Part of a small language model's weights.
Size: 8 layers, width 576, 6 heads of 96, vocabulary 8192, 36.6M parameters.
Architecture: biases, tied embeddings.
MLP neurons of a small language model. Each row is named by its layer, matrix (down: output weights) and neuron, and shows model dimensions 448-511. Each number is 128 + 32 x the weight over its row's rms, rounded and kept within 0 to 255.
A block is one neuron, or neurons of one layer that tend to fire together. Before each block is what it responds to, as a language model described it from the Wikipedia text at the highest values.

Responds to: Fires on the word just before a bare verb: infinitive "to", modals (would, can, may, will), or "not", as in "inspired to write", "would play", "did not disappear".
L4.down528 [166 109 135  69  97 130 213  85 151 163 149 151 100 130 133 124 138 135 130  92 121 121  78 150 186 125 131 108 134  59 156  62 147  93 146 204 124  96 130 140 187  98 137 146 101 163 137 194 104 118 133 155 128 208 178 128 176 125 156 185 130 110 118 139]
L4.down790 [164 121 134 101  77 148 186 164 135 146 159  87 120 108 134  79 116 167 153 103 132 110  69  74  63 161  99 147 155 120 115  85 163 103 142 102  80 132  83 213 100 153 124 105 182 149 127 170  51 150 111  87 157 145 159 164 138  94 175 151 155 119 108 112]

Responds to: Subject pronouns, relative that/which, and auxiliaries where a verb comes next, often in quoted speech: "what we have", "I've been", "that help".
L5.down252 [135  76 232  93 150 123  82 142 166  60 140  85 126 101  50 118 122 143 138 120 180 120 175  71 154  90 133 136 130 130 130 118 155  80 115 101 125 184 145 159 111 112 109 145 116 111 153 169 165 130 100  96 103 126 143  93 171 119 119 219 147 176  87 111]
L5.down324 [106 142 101 101 126  94  98 129  89 153 116 155 152 111  95  85 113 142  56 106 182 144  72 129 129  94 202 180 116 122 126 147  89 105 177  21  91 116 154  90 110 117 159 125 123 195  61  93 115 110 105 137  94 133 142 108 155 142 176 175 143 134 151 117]
L5.down383 [109 123 151 144 189  90  98 128 120 117  99  95 124 158 122 165 160 153 134 154 117 100 111 127 143 139 152 126 103 139 129  97  97 132 128 185 119  99 135 106 182 134  88 123 142 150 138 112 177 150  78 102 102 102 100  89 116 102 116 116 106  90 130 174]
L5.down387 [181 108 147 119  75 136 145 110  89 131 130 100  99 106 104 102 128 132 127 144 153 135  70 109 131 129 147 142 144 114 166  93 169 119  84 146  58 154 119 123 140  97 214 132 103 138 149 131  77 117  80  90 100 149 108 125  99  91 177 153 108 135 127 134]
L5.down724 [155  96 124 132  66 137 149 100  79  69 125 135 153 194 104  89 140 146 115 126 211 115 105 131 153  81 106 135 131 146 145  82 177 127 157 176 141  88 158 123 121 112 205 126 122 139 130  96 123 181 130 152 127 197 178 119 100  91 131 186 154 117 122 119]
L5.down1511 [147  81 103 147 161 134 111 141 136  90  91 133 132  66 139 119 102  96 106 124 195 133 114 160 105 119 124 104 146  86 115 117  87 129 165 134 179 134 126 120  91 102 145 132 125 133  99  87 115 154 156 162 192 140 118  76  71 122 103  87 144 124 120 158]
L5.down1955 [143 135  98  99  63  57 195 128  75 114  82 109 140 113  61 161 160  89 143 161 165 109 155 149  50 171 109 142 180 138 134 114 136 165 137 112 145 102 148 158 158 130 175  89 116 145 118 117 137  78 129 128 152 127 114 111 130  76 172 155 134  85 121 109]
L5.down2046 [132 136 174 108 125 183 131 163 143 124 187 114 160 147 153  54 149 206 165 123  87 161 123 108 141 132 139 126  85 118 181  75 168 165 105 155  85 118 110  98  98  84 152 104 114 104 152 184 132 190 123 125  72 143 102 103 130 176  65 118 113 141 110 122]

Responds to: Infinitive to after verbs or nouns of trying, ability or obligation (attempts to, able to, had to, tries to), plus occasional mid-word pieces like earth-qu-ake and sk-ys-craper.
L2.down536 [169 146 146 188 152 133 112  91  76 124 119 105 105 109  73 133  95 154 134 151 163 119  85 121 142 127 115  92 141  92 107 143 154 170 153 111 147 121 124 149 128 184 117 137 160 194  82 108 123 126  91 155 136 141 101 127 140 111 124 114 137 118 122  95]
L2.down660 [136 163 134 162  69 160 127 113  94 150 126 127 152 119  79 135 167 126  97 139 163  88 131  94 103  89 182 136 109 120 145 123  95  62 142 169  68 107 128 132 162 144 132  88 138 138 153 149 147 106  87 189  79 127 142 125 157  89  73 110  94 153  96 121]
L2.down848 [192 151 128 163 124 161 145  77 146 108 140 105 132 105 171 201 125 160  74 122 168 112 103 174 143 147 151 189  77 113 101 146 175  84 179 138  80 108 116 140 150  65 110 135  90 124 126 102 181 188  50 101 114  98 103 134  88 127 106 140  91 124 174 136]
L2.down2024 [107 102 139 125  97 146 130 108 119 132  95 100 113 118 125 148 140 110 135 101 123 130  92 127 172 146 121 133 152 189 114 117  90 157  82 192 115 161  93 121 158  90 135 118 126 128 143 113  93 207 138 139 161 166 174  84  99  93 180 145  73 154 150 119]

Responds to: The article a (sometimes A or one) opening a noun phrase after a comma or verb, as in less than a year, a low-budget film, a physician.
L4.down756 [119  98 145 111 112 125 105 158 154 129  56 121  92 124 109 101 112 151 120 121 128  91 185 162  75  94 121 135 144 147  88  88 160  89 134 103 139 141  74 184 100  73 157 168 129 130 116 160 132 149  80 134 105 143 125 168 150  83 153 126 133  92  86  82]
L4.down2182 [155 128 114 154 103 130 104 115 116 130  96  97 157 171 119  75 143 162 110  92 164 157 162 131 173 176 123 134 182 108  39 143  68  88 122 189 100 138 116 111 113  99 176 161 120 134 143  94 122 129 118 169 104 189 114  93 105  85 153 156 116 136 155  80]

Responds to: The article a or A as a whole word, mostly mid-sentence after verbs or prepositions (is a, to a, represented a), plus word-initial A/a pieces such as A in Axe or a in after.
L5.down93 [161 170 137 104 121 155  98 133  99 142 135 120 126  92 115 127 165 138 172 172 196 134 169 123 161 164 152 164 153 165 150 176 107 146 116 125 138 149 225 174 106 122  82 133 128 148 150 171 153 134 137 133 130 110 182  86 176 117 148 138 118 133  97 138]
L5.down232 [133 112 123 143  71 143 170 118  98  96 106 153 124 128 121  66 172 129 142  96 135 133 149 163 123 149  99 179 144 192  98 122 150 182 115 177 164 122 120 164 122 101 121 192 103  89  98 162 144 143 121 164 186 138 131 118 146  76 168 133 145  94 157 146]
L5.down405 [150 156 171 189 136 149 144 102  99 116 137 111 150  94  69 130 128 133 190 143 140 111 161 106 121 153 129 125 163 125  89 133  72  97 160 198 116 117 137 126 125 159 156 155 105  89 171 112 106 138 170 134 148 165 101 102  70 171 185 146  57 143  77 116]
L5.down960 [151 111 120 141 100  98 110 135 151  92 136 187  73 138 103  85 135 146 166 234  94 139 122 146 116 156 126 168 125  95  84  92  93 193 115 112 137 151 143 105  83 115 121 142 113 148 180 125 122 132  69 127 132 115 114 109 174 126 110  60 150  97  93 157]
L5.down1176 [180 101 128 129 156 102 138 161 105 115 168  72 145 155 153 121 153 118 148 119 121 138  87 133  99 156 135 141 190  83  88 169  87 135 123 137 133 136 135  93 162 194 139 155 117 122 132 155 164  94 157 184 125 114 117 150 116 111 133 163 139 150 136 128]
L5.down1726 [164 159 126 118 161 173 111 134 115  91 125 133  70 132 116  65 144 134 188 139 129  79 211 117 111 151  83 203 114 147 102  99  79  92 131 159 105 117 183 121  45 144 158 165  76 118 127 139  96 134 125  90 160 161 156 108  77 127 164 143 126 102  99 112]
L5.down1819 [158 167 106 157 117 112 127 104 117 140  85  96 133 112  82 129 138 165 164  92  97 106 118  99 148 177  87 191 132 154 119 126  72  97  74 113 166 150 161 155 131 135 161  76 113 144 139  90 104  48 126 186 114 116 117 165 137 109 152 121 172 118  83 156]
L5.down1947 [155  96 131 127  76 185 117 119 164 102  79 138 184 132 123  60 138 112 124  48 128  83 124 119  83 195 138 136 128 138  69 207  98  97 106 152 160 126 139  88 134 151 129 175 193 111 149 147 145 130 183 126 171 184 128 163 106  51 111 129  59  96 101 119]

Responds to: Articles (the, a) opening the predicate after is, was, became or as, especially in opening definitions like "X is the second album".
L2.down148 [135 144 125 119  91 106 115 161 189 133 207 153 146 117 135 102 147 134 137 160 159 161 119 159 161 107 148 199 152 117 134 125 140 109 152 147 144 137  48 118  84 118 172  22  81  91 124 103 124 152 163 113 150 154 171 130 111  52 131 137 149  75 167 108]
L2.down789 [158 126 168 105  95 108 115  54 176 129 132  86 117 116 178 137 123 126 102 132 114  66 161 177 131 159 138 104 120  79 151 125 151 157 139 135 137 178 146 152 133 114 154  92 162  87 119 132 104 132 180 147  84  60 182 114 121 154 115 165 142 113 143 111]
L2.down1736 [ 88 101  84 119  97 144 136 140 144 120 133 144 135 119 143 169 135 124 131 121 121 147 132  87 124 136 148 147 111 150  59 104  84 120 150 164 134 171  75  53  68 120 169 121  46 121 114 123 104 165 118 116 124  40 110 136 139  87 147  85 190 151 125  91]
L2.down2181 [127 117 100 147 122  97  82 113 156  99 131 152 103 160 140  75 163 124 137  75 133  93 116 157 101 120 112  98  94 143 114 127 141 129 155 159 112 137 149  95 110 137 119  95 166 128 109 158 100  92 117 198 155 125  61 152 157 144 129  96 206 102  82 132]

Responds to: Final piece of abstract action or process nouns, often after "the" and before "of", such as maintenance, funding, development, construction.
L5.down126 [ 98 114 170 154 110  94 134 179 118 168  85 118 113 166  92 177 119 115 117 194  94 108 103 103 144 159  95 118  89 178 102 125 142 128  88 185 116  71 111 132 126  87 127 116 164 103 142 105 109  31 180 106 131 158  96 177  60 129 183 146 144 130 116 123]
L5.down178 [123 127  58 138  88 111 107 173 104 149 195 104  95  64 173  93 125 132 173 126 194 125 115 184 172 166 102  75 109 255 199 134 124 141 141 109 149 140 104 124 126  61 151  96 125 152 132  94 149 136 116 140 123 151 137  85  86 128 119  95 164  82  97 142]
L5.down284 [119 181  75  89  90 123 144 126  82 171  77 158 107 170 135 118 146 152 140 165 148  96  82 147 149 130 106 148 127 159 151 127 111  60 135 111 129 114 170 140  81 110 133 228 113 109  82 120 122 172  79  87  71 142 127 128 131 153 120 161 143  91  75 147]
L5.down792 [143 176 160 117 140 138 147  85 102 206 115 164 185 140 141 139  86 149 188 150 148  66 108 178 135  83  85  95  93 102 131 111  95 109 134  91  94  98 107 214 147 144 166 125  95 134 145 143 126  72  91  53 131 121  77 127 131  88 159 103 113  96 148  98]
L5.down961 [111 187 158 148 163 116 126  79 144 119 138 141  93 132 129  76 144  83  78 177 130  66 118 109 114 172 113 168 141  98 135  87 130 162 133 100  90  96 125  75 137  89  99 174 177 138 119 116 138  93  42  97  98 132 100 130 112 174  74 129 102  96 170 135]
L5.down1296 [122 115  87  94 143 135 130 120 176 164 153 156 138 127 148 110 119 112 119 114 179 182 128 113 200 103  93 132 102 155 119 129 152  66 120 175 128 142 146  93 168 122  97  69 145 151 152 112 119 147  70 168 112 179 150 152 150 109 125 156  85 114 143 181]
L5.down1592 [ 52 208 134 169  74 104 200 126 156 100 150 135 121  76 123 106  87 103  41 116 113 139 155 160  88 143 123 132 125 171 141 137 128 184 150  74 132  83 139 139 163 135 165  90 129  88 181 134 187  98 151 108  97 136 116 142  66 181 167 107 103 134 110 171]
L5.down2244 [143 163  80 119  82 117 161 120  83 181 118 169 165 119  79 163 140  77 153 152 164 193 124 103 116  90  81  69 138 123 201 161 167  93 119 162 123 125 176 163  99  69 134 200 119  99  95 151  98  94 176 136 105  96 117 122 146 107 152 162 180 115  77 153]

Responds to: The word career and similar nouns for a stretch of someone's life in biographies and sports bios, e.g. professional career, his release, after marriage, student life.
L4.down1474 [158 103  63  93 139 108 106 201 133 247 133 108  99 138 174 129 115 142 137 104 109 185 110 153 155 137  97  91  76 111 153 102 131  83  76 118 181 106  59 144 107 142  75 149 123 159 162 186 135  88 114  76 103 105 151 154 148 127 148  98 141 135 151  67]
L4.down1771 [167 124 186 155 155 133 101 111  47 156 122 137  88 167 118 120 159 144 139 130 146 155 132 128 121 104 113 103 120 113 138 165 109  69 162 130 138 124  68 178 124 159 181 125 154 112 105 120 183 147 127  56  55  91  99 110 151 127  63 112 112 150  65 156]

Responds to: Word-final pieces that complete abstract nouns inside proper names and titles of ministries, institutions and works. Examples: Employ-ment, Civil-ization, Deplet-ion, Human-ities.
L2.down302 [108 165 150 118  70 136  87  94 168 134 172 122  99 136 127 172 216  83  92 153 125 152 124 167 107 107  98  70 128 157 170 107 141  67 158  42 177 120 146  93  67 155 147  35  90 163  77 149 119 127 100 101  95 101 141 125 180 135 131 150 191 112 153 120]
L2.down915 [ 88 104 178 133 144 112  95  89 152  96 104 177 132 147 129 133 100 138  98  88 146 140 137 110  84 185  85 161  91 101 131 134 124 167 108 133 163 128  88 121  90 121  73 131 146 216 110 150 122  77 150 119  90 110 112 138 134 103 142 132  75 138 127  69]
L2.down1216 [173  99 120 124 156 107 120 180 233  96 175 104 145 158 103 138 150 154 124  91 143 138 140  96 146 102 113 129 126 121 107 132 116 155  88 132  95  74 135  91 126  99 142 164 136 150 131 137 112 178 159  72  88 122 165 156 168  95 150 107 141 140 219  85]
L2.down1517 [ 77 112 144 132  58  77 142 110 206 105 139 108 121 129 173 146  73 133 161 123 169 134 154 131  92 117 126 180  90 137 148 163 138 132 120 125 134  95 105 142 137  60 134 168 170 211 127 113 114 142 103 137 184 120 146 116 141 115  86  67 123  98 112 115]